Weights of a small transformer language model.
Size: 8 layers, width 512, 8 heads of 64 (2 for keys and values), MLP 1344 SwiGLU, vocabulary 50257, 73.3M parameters.
Architecture: RMSNorm before each block, rotary positions, no biases in attention or MLP.
Training: a variant of Muon for these matrices, 7099 steps.
MLP neurons of a small language model. Each row is named by its layer, matrix (gate and up: input weights) and neuron, and shows model dimensions 341-436. Each number is 128 + 32 x the weight over its row's rms, rounded and kept within 0 to 255. A neuron's up and down rows have the sign that makes its largest values positive.
A block is one neuron, or neurons of one layer that tend to fire together. After each block is what it responds to, as a language model described it from the Wikipedia text at the highest values.

L3.gate118 [165 136  93 138 174  94 141 148 179 125 106  63 119 174 109 109 138 140 139 188 179 119 161 137  61 101 111 131 137 115 153 138 167 138 131 132 102  78 135  89 177  67 154 114 119  73  81 115 117 121 108 114 137  79 102 164 100 154 151 119 155 132 154 121 102 148 110 111 100 105 149 125 105 143 122 129 140  76 127 160 146 131 171 139 147  93 184 189 121 115 117 163 111 127  94 112]
L3.up118 [ 81 120  93 137 110  73 131 113 118 125 150 131 103  72 106 189 160 127 108 125 112  96  80  93  98 128 105 149 130 178 187  58 114  62 112  79 110 168 137 137 147 101 144 127 124 143  93 112 149  90 174 122 112 135 132 125 104  99 113  65 101 127  83 143  99 134 154 156 137 124 148 136 108 167  88 135 153 124 151 133 188 140 171 109 220 118 167  88 113 100 142 121 136 131 152 126]
L3.gate185 [130 132 168 136 149  73 117 147 112 136 111  78 103  66 146 150 134 102 117 130 170 120 112 154  79  74 101 149 138 110 111 144 147  88 116  72  69 167 154 164 160 141 149 158 175  94 126 125  99  94 134 168 136 149  55 154 152  92 139 104 166 159  77  81  95 185 127  95 122 161 125 100  98  63  90  85  81 119 144 155  97 184  94 170 104 135 132 124 124 151 204 120  96 153 100 143]
L3.up185 [168  91 117  75 176 125 166 110 183 139 115 103 190 106 106  66 119 137  86  90  98 117  97 127 133 125 111 120 111 110 102 144 116 102 133 125 132 176 182 106 148 157 135  98 134 115 127 131 127 143 112 136 114 128 117 159 148 126 171 148 159 113 120 105 127 146 103 164 110 115  90 126 169 140  58  64 147  84 124 150 120 139 147 183 161 122 110 126 147 165  85 108 101 162 127 131]
L3.gate200 [110 146 118 114 116 132 158 102 159  96 112 125 123  85 147 111 144  97 133 133 101 176 162 138 118 122 193 112 111 102  91 108 124 151 114 127 114 125 124 112 164 113 124 157 109 161 136 167 152 164 131 100 183 105  96 109  93 139 113 147 204  31 166 108 131  71 102 105  95 122  38 116 119 141 116  74 150  95  95 118 131  99 170 188  98  92 131 108 124 150 184 171 141 119 134 175]
L3.up200 [191 199 137 152  90 117 130 112 139 106 151 133 148  52 170 134 139  90  81  93 145 130 137 155 176 132 130 115 112 126 161  91 105 117  79 122 137 116 157 159 142 108 101  94 126 137  65 115 129 152 170 107  79 100 109 170 124 150 125  99 124  94 142 100 180 129  80 137 212  93  98 121 159 116  86 106 184 166 119  59 200 119 110 210 147 117  95 100  47 153 125  76 171 143  88 170]
L3.gate542 [132 110  85  96  78 100  87  84 175 109 160 174 170 156 121  67 100 159 124 116 181 103 144  96 139  39 111  26  84 115 106  96 114 144 194 130 164 152 117 139 168 139 174 154 177 127 131 166  87 126 142 115 161 128 129  67 145 166 161 142 110 135 102 144 139 144 105 118 179 118 108 104 174 199 121  95  97 182  85  77 104 184 140 166 204 139 110  65 109 192 112 113 174 165 198 125]
L3.up542 [181 114 162 141  82 173  93 136  83 124 110 101 190 102 129 133 127 124  57 135 136 152  94 154 135  91 135  64  74  88 125 124  81 148 167  94 108 167 121 127 153 139 149 154 179  96  89 181  47 165 148 157 114 184 140  87 140 134 162 149 128 160 113 134 124 148 136 143 137  81 146 104 134 113 116  49  85 146  98 127 140 115  84  94  96 173  83  96  82 180  79  76 104 143 132 104]
L3.gate678 [184  51 118 164 112  92 209 150 148  77 209 104 163 106  55 100 163 106 178 104 156 183 140 215 156 116 140 146 119 174 121 146 156 129 136 118 153 135 102 102 197 153 122  85 162 194  98 176 111 129 100 128  93 121 143 115 130 113  77 101  80 176 142 140 150  89 115 128 137 140 124 142 132 121 190  88  98  89 145  83  77  61 140 173 170  79  98 174 149 115 132 121 152 193 150 194]
L3.up678 [143 148 110 114 114 112 138  88 164 150 175  95  91 141 101 163 167 140 139 149 141 152 178 122 107 126 156  70 137 166 133 129  99 112 119 124 182 133 124 130 152 139 126 128  80 160 179 158 145 164 167 143  90  63  73 177  84  90 130  53  97 153 153 177 131 179 145 112 128 154 106  98 101 107 164 129 124 127 149  82 112  24 129 174 162 145 128 132  59  69  84 136 113 173 155 122]
L3.gate812 [164  81 138  96  68 130  87 140 154 115 102 124  89  67 132 139 157 139 138 136 111 113 188 157 173 107 133 128 125 155 138  84 148  94 125 191 144 130 153 129  94  88 204 169  78 103  98 134 156 125 158 157 139 128 105 149 153 116 139 140 149 113  26 155 138 148 129 143 195 137 129 101 136 132 140 188 150 161 181 143 126 111  39 115 112  89 131  90 120 136 125 143 179 134 168 141]
L3.up812 [108 105 101 118 139  70 123 153 138 108  96  62  73  83 172 130 152 121 157  89  66 130 111 208 120 171 103 128 115  73 122  68 126 191 141 141  97 159 166 151  75  79 180 114 144 104  98 110 101 142 151 137 112 104 153 147 103 154 112  88 152 138 104 139 108  98  76 129 153 208 170 104 114 123  97 191 129  94 192  96  92 128 107 113 115  70 156 103 134 130  91 104 129 184 155  94]
L3.gate895 [175 153 124 151 124 147 140  88 125 116 122 129 143 115 117 102 149 109 184 107  68  90 129 147 129 126 131  66 113 147 172 143 139 149 128 168  92 202 104 148 115 113  97  90 161 135 148 137 123 123 128 118  81 138 119  84 200 146 104 132 146 123 172 120  83 139 116 129 197 100 156  81  65 110 143 108 117 121 141 122 111  83 128 153 159 111 127 117 115 176  74 142 150 118 159  98]
L3.up895 [140  89 132 106 156 104 119 149 122  93 118 114 180 125 156 117 139  59  74  93 149  98  96 153 133 111 128 125 195 175 143 150  55 123 157 119 154 143 182  87 161 153 119 148 121 166 151 191 119 146 118 172 121 105 116 110 138 105 118 126 176 153  98 145 202 139 127 172 185 105  80  85 109 181 188 134 100 141 186  96 136 122  97 105 149 137 167 103 140 133 101 101 165 112 147 167]
L3.gate1183 [116 115 145 114 106 117  96 144 139 118 125  95 162  93  97 123 106 143 184 173 203 163  85 172 128 118 137  98 136 119 152 150 112  76 144  89 104 177 107 132 133 119 184 145 116 106 118 164  54 115 199 164  81 130  63 105 175 121 159 170 147 126 109 140 135 157 121 112 244 149 154  80 111 126 103  93 103 108 151  83 145 124 124  93 159 149 114 161 118  91 110 135 184 134 179 112]
L3.up1183 [122 173 152  87 127  97 161  88 157 137 135 102 171 109 104 143 151  93 108 166 163 123 125 108 119 175  82  58 173 138 107  83  76 123 148 119 122 182 149 116 160 112  97 118 135 203  95 139 152  94 110 172 126  76  97  82 136 121 130 132 129 160 185 152 167 113 164  64 127 152 185  71 134 146 143 130 166 150  66 120 134 149  75 135 196 128 133 113 115 103 118 140 138 160 182 146]
Verb after plural subject

L5.gate228 [145 128 163  69 159 108 109  85  50  98  97 106 142 110 122 113 130 152 125 164 178 120 143 128  85  93 145 175 108 147 138 129  67 155 120  96 123 170 155  98 111 174 170  98  97  96  98  81 103 133 109 210 118 163 157 132 124 180 142 159 138 106 154 141 196 170 102 172 161  35 106 115 176 148  91  89 126 186 117 139 132 139  42 132  77 186 100  61 123 162  73 112 103 132 131  77]
L5.up228 [129 145  99  80 145 124  95 108 144 125 169 152 159 118 138 106 116 153 189 166 139 151 174 122  31 105 140 121 155 111  92 143 168 104 156 127 103 121 104 110 174 123 170 155 143 164 123 196  60  84 154 125  99 104 165 113 145 169 155 132 210 109 111 171  72 116  98 128 131  61 125 110 158 139 154  83 139 190 144  88 109 126 163 133 134 133 183  36 112 171  78 119 108 142 175 133]
L5.gate1308 [ 64 144 117 126 156 105 138 138  32 166  98 168 118 114 159 107 130 102  93 122 160 150 146  69  57 101 140 118 136 181 147 113 113 120 166 157 145  93 157 103 137 102 155 150 123 109 118 118 121 127 115 160 128 156 146 184 156 203 142 138 126 144 120 151 118  87 144 149 132  60 143 111 158 164  71 126 131 170  71 140 169 159  50  97  88 135 126 139 174 207  81  94 156 120 142  86]
L5.up1308 [ 73 120 127  70  25  77 119  83 117 125 139 158  90 163 125  94 103 121  85 126 185 155 127 119 112 131  98 127 138 103 135 126 104 105 171  99 144 123 130 156 156  92 142 161 133 169 156 129 140 112 154 138 111 157 250 132 148 145 124 146 144 135 180 234  92 103 150 176 183  35  89 176 131 157 142 120 125 124 137 103 163 107 106 144 127 145  65 131 141 132 109 128 165  87 147 134]
Main verb after subject

L4.gate245 [103 162 109  97 112 118 162 167 118 136  88  59 107 192  81 104 106  65 140  97 196  85  87 148 127 122 117  82 104  68 145 102 130 191 171  91 115 122 171  56  94  79 115 123  98 172 143 140  70 128 130 113 106 134 119 123 129 102 185 111 121 140 116 132 139 120 138 159 119 191 120 171  78 111 131 139 119 220 145 167 161 137 130  91 104 146 156  93  72 148 177 106 135  51 107 125]
L4.up245 [117 124  96 115 166 128  96 175 182 124 108 100 152 147 144 119 129  94  76 144 180 151  91 121 105 116  78 185 168  95 110 113 134 106 125 170 101 154 166  88 124 129 164 155 100 131 167 120  47 132 118 121  93 210 150 180  73  97 179 126 121 112  94 151 133 175 147 150  64 133 136 141 128 138 138 156 147 173 134 144  95  85 121 138  72 131 166 103 167 158 123 131 140  89 163  89]
L4.gate271 [ 99 133 121 143  75 125 127 106 123 168 141  72  89 121 109 116  92 151 140  69 162 131 145 147  89 105  76 100 164 188 117 152 110 166 199 115 129 178 113 116 127 139 105 135 153 141 109  94 105 156 118 110 144 172 153  61 193 122 137 177 169 125 121 112 119 103  79 181 175 144 109 119 114 102 164 157 103 175 128 129  81 155  94 142 143 110  95  70 140 147  95  77 126  97 140 119]
L4.up271 [ 96 119  68  98  50 126 142 109 134 143 198 101 120  96 212 179 133  74 141 154 112 137 102 151 143 160 136 139 167 113 181 122 173 190 116 131 207 108 109 131 116 114 111 149 108 108  93 152  77 134 124 150 133 100 138 104 124 121 102 167 165 154 129  92 100 144 126 148 148 119  91 159  84 111  81  98 126 129 118  67 121 136 133 150 139 114  95  75 121  56 104 124 145 169 115  46]
L4.gate289 [179  90 143  86 145 157 135 130 121 128  96  66 115 103 150 144 109 142 106 146 102 113  60 117 112  98 115 106 146 101 145 108  86 185  95 156 107 137 106 101 120  96 123 158 113 101 106 139  78 128 176 125 141  85 176  85 120 149 126  84 117 164 135 167 137 136 132 110  51 156 158 161  91  90 133 115  96 182 131  95 194  75 162 141 163 100  43 143 115  94 120 116  99 130 146 118]
L4.up289 [140  94 199 128 166 154  44 144  63 133  95 111 143  96 101 168 100 174 112 144 157  86 106 164 123 132 101 150 134  76 101 132 110 118 144 139  64 145 123 112 114 107 127 170 153 152 106 138  68 174 126  79 128 131  89 164 136 153 174 103 205  78 144 156 114 129 135 107 113 103  66 180 101 118 125 123 116 123 190 116 101 141 195  96 120  83 113 122 121 111 154  90 132 126 157 170]
L4.gate786 [106 111 128  93 159 132  77 178 112 140  97 113 147  95 150 125 125 102 195  93 140 142 126 133 136 136 140  88 150 149 129 141 168 141 127 145 131 180 156 156 156  83 142 148  85  57 138 107  99 162 167 159 109  90  77  54  96  96 184 111 139 117 172 111 154 124 106 101 170 146 134 163 142  88 128  69 107 155 184 189 172 133 126  81  65 138 160 127 191 195 172 126  93 113  83 126]
L4.up786 [154  88 132 116 124 105 141 167  99 102  99  80 119 123 124 141  90 104 159  74 152 111 112 141 139  94 117 140  90  97 144 130 138 161 160  99  87 159 175 139 118  79 223 148 109 111 116  82 107 152 102 131 167 124  76 118 160 117 184 146 123 137  87  87 149 142 155 110 113 175  68 143 144  96  98 119 136  99 123 124 132 148 120 123 129 112 140  84 113 172 144  87 152 106 169 129]
Creation and origin verbs

L5.gate111 [ 89 109 116  99 191  77 160 128 120 148 154 115  99  91 156 104 116 136 135 126 126  60 179  80  99 136 103 193 154  71 141 131 139  98 119 149  91  83 157 122 141 162  92 136 127 148 159 217 135  81 138 174 123 141 114 162 170  92 132 129 159 104  75 130  88 135 142 105 112  76 119 160  99 109 139 172 153 134 134 108 139  36 126 185 158  99 129 100 184 109 113 127 143 167 156 130]
L5.up111 [131 106 124 156 163 129 127  37 185 143 149  93 123 131 125 120  57  92  80 155 109 167 114 188  23 107 164 197 163  94 186 194 149 142 137 128 139 188  93 158 145 103 120 125 208 161 137 138  86 125 106 136 109 144 111 146 184 127 134  87 122 119 116 160  89 123 119 155 116 149  81  93 140  82 131  83 154 117 128 153 100  93 179 127 108 144 110 166 132 172 165  99 121  96  95 147]
L5.gate752 [131 121 118 114 145 163 101 135 112 104 155 118 132  95 175 143  95 171 170 141 152 158 190 119 129 167 142 132 121  96 177 166 107 160 100 168 113 185 202  68  70 145 127 135  88 144 114 159 127 115 134 101 112  70 157 150 172 135 128  96 154 138 165 136 110 125 155 116 123  79 137 125  97 136 164 131 104 161 144 118  96  55 123 168 118 202 142 162 117 150 109   0 114  95 105  94]
L5.up752 [106 139 152  84 164 141 152 163 102 192 165 171 158 142 114  83 141  48 111 142 129 181 145 112 150 131 154 177 112 131  97 142 141 139  77 151  78 146 148 204 177 140  81 109 170  93 122 122  70 113 123 127 152 119 122 139 128 121 142 117 128 115 114 151 134 177 147 223 125 136  99 159 128  79 152 122 136 143 130 161 157  74 151 189  78 127  68  46 138 127 148 124 147 153 137 118]
End-of-life date completion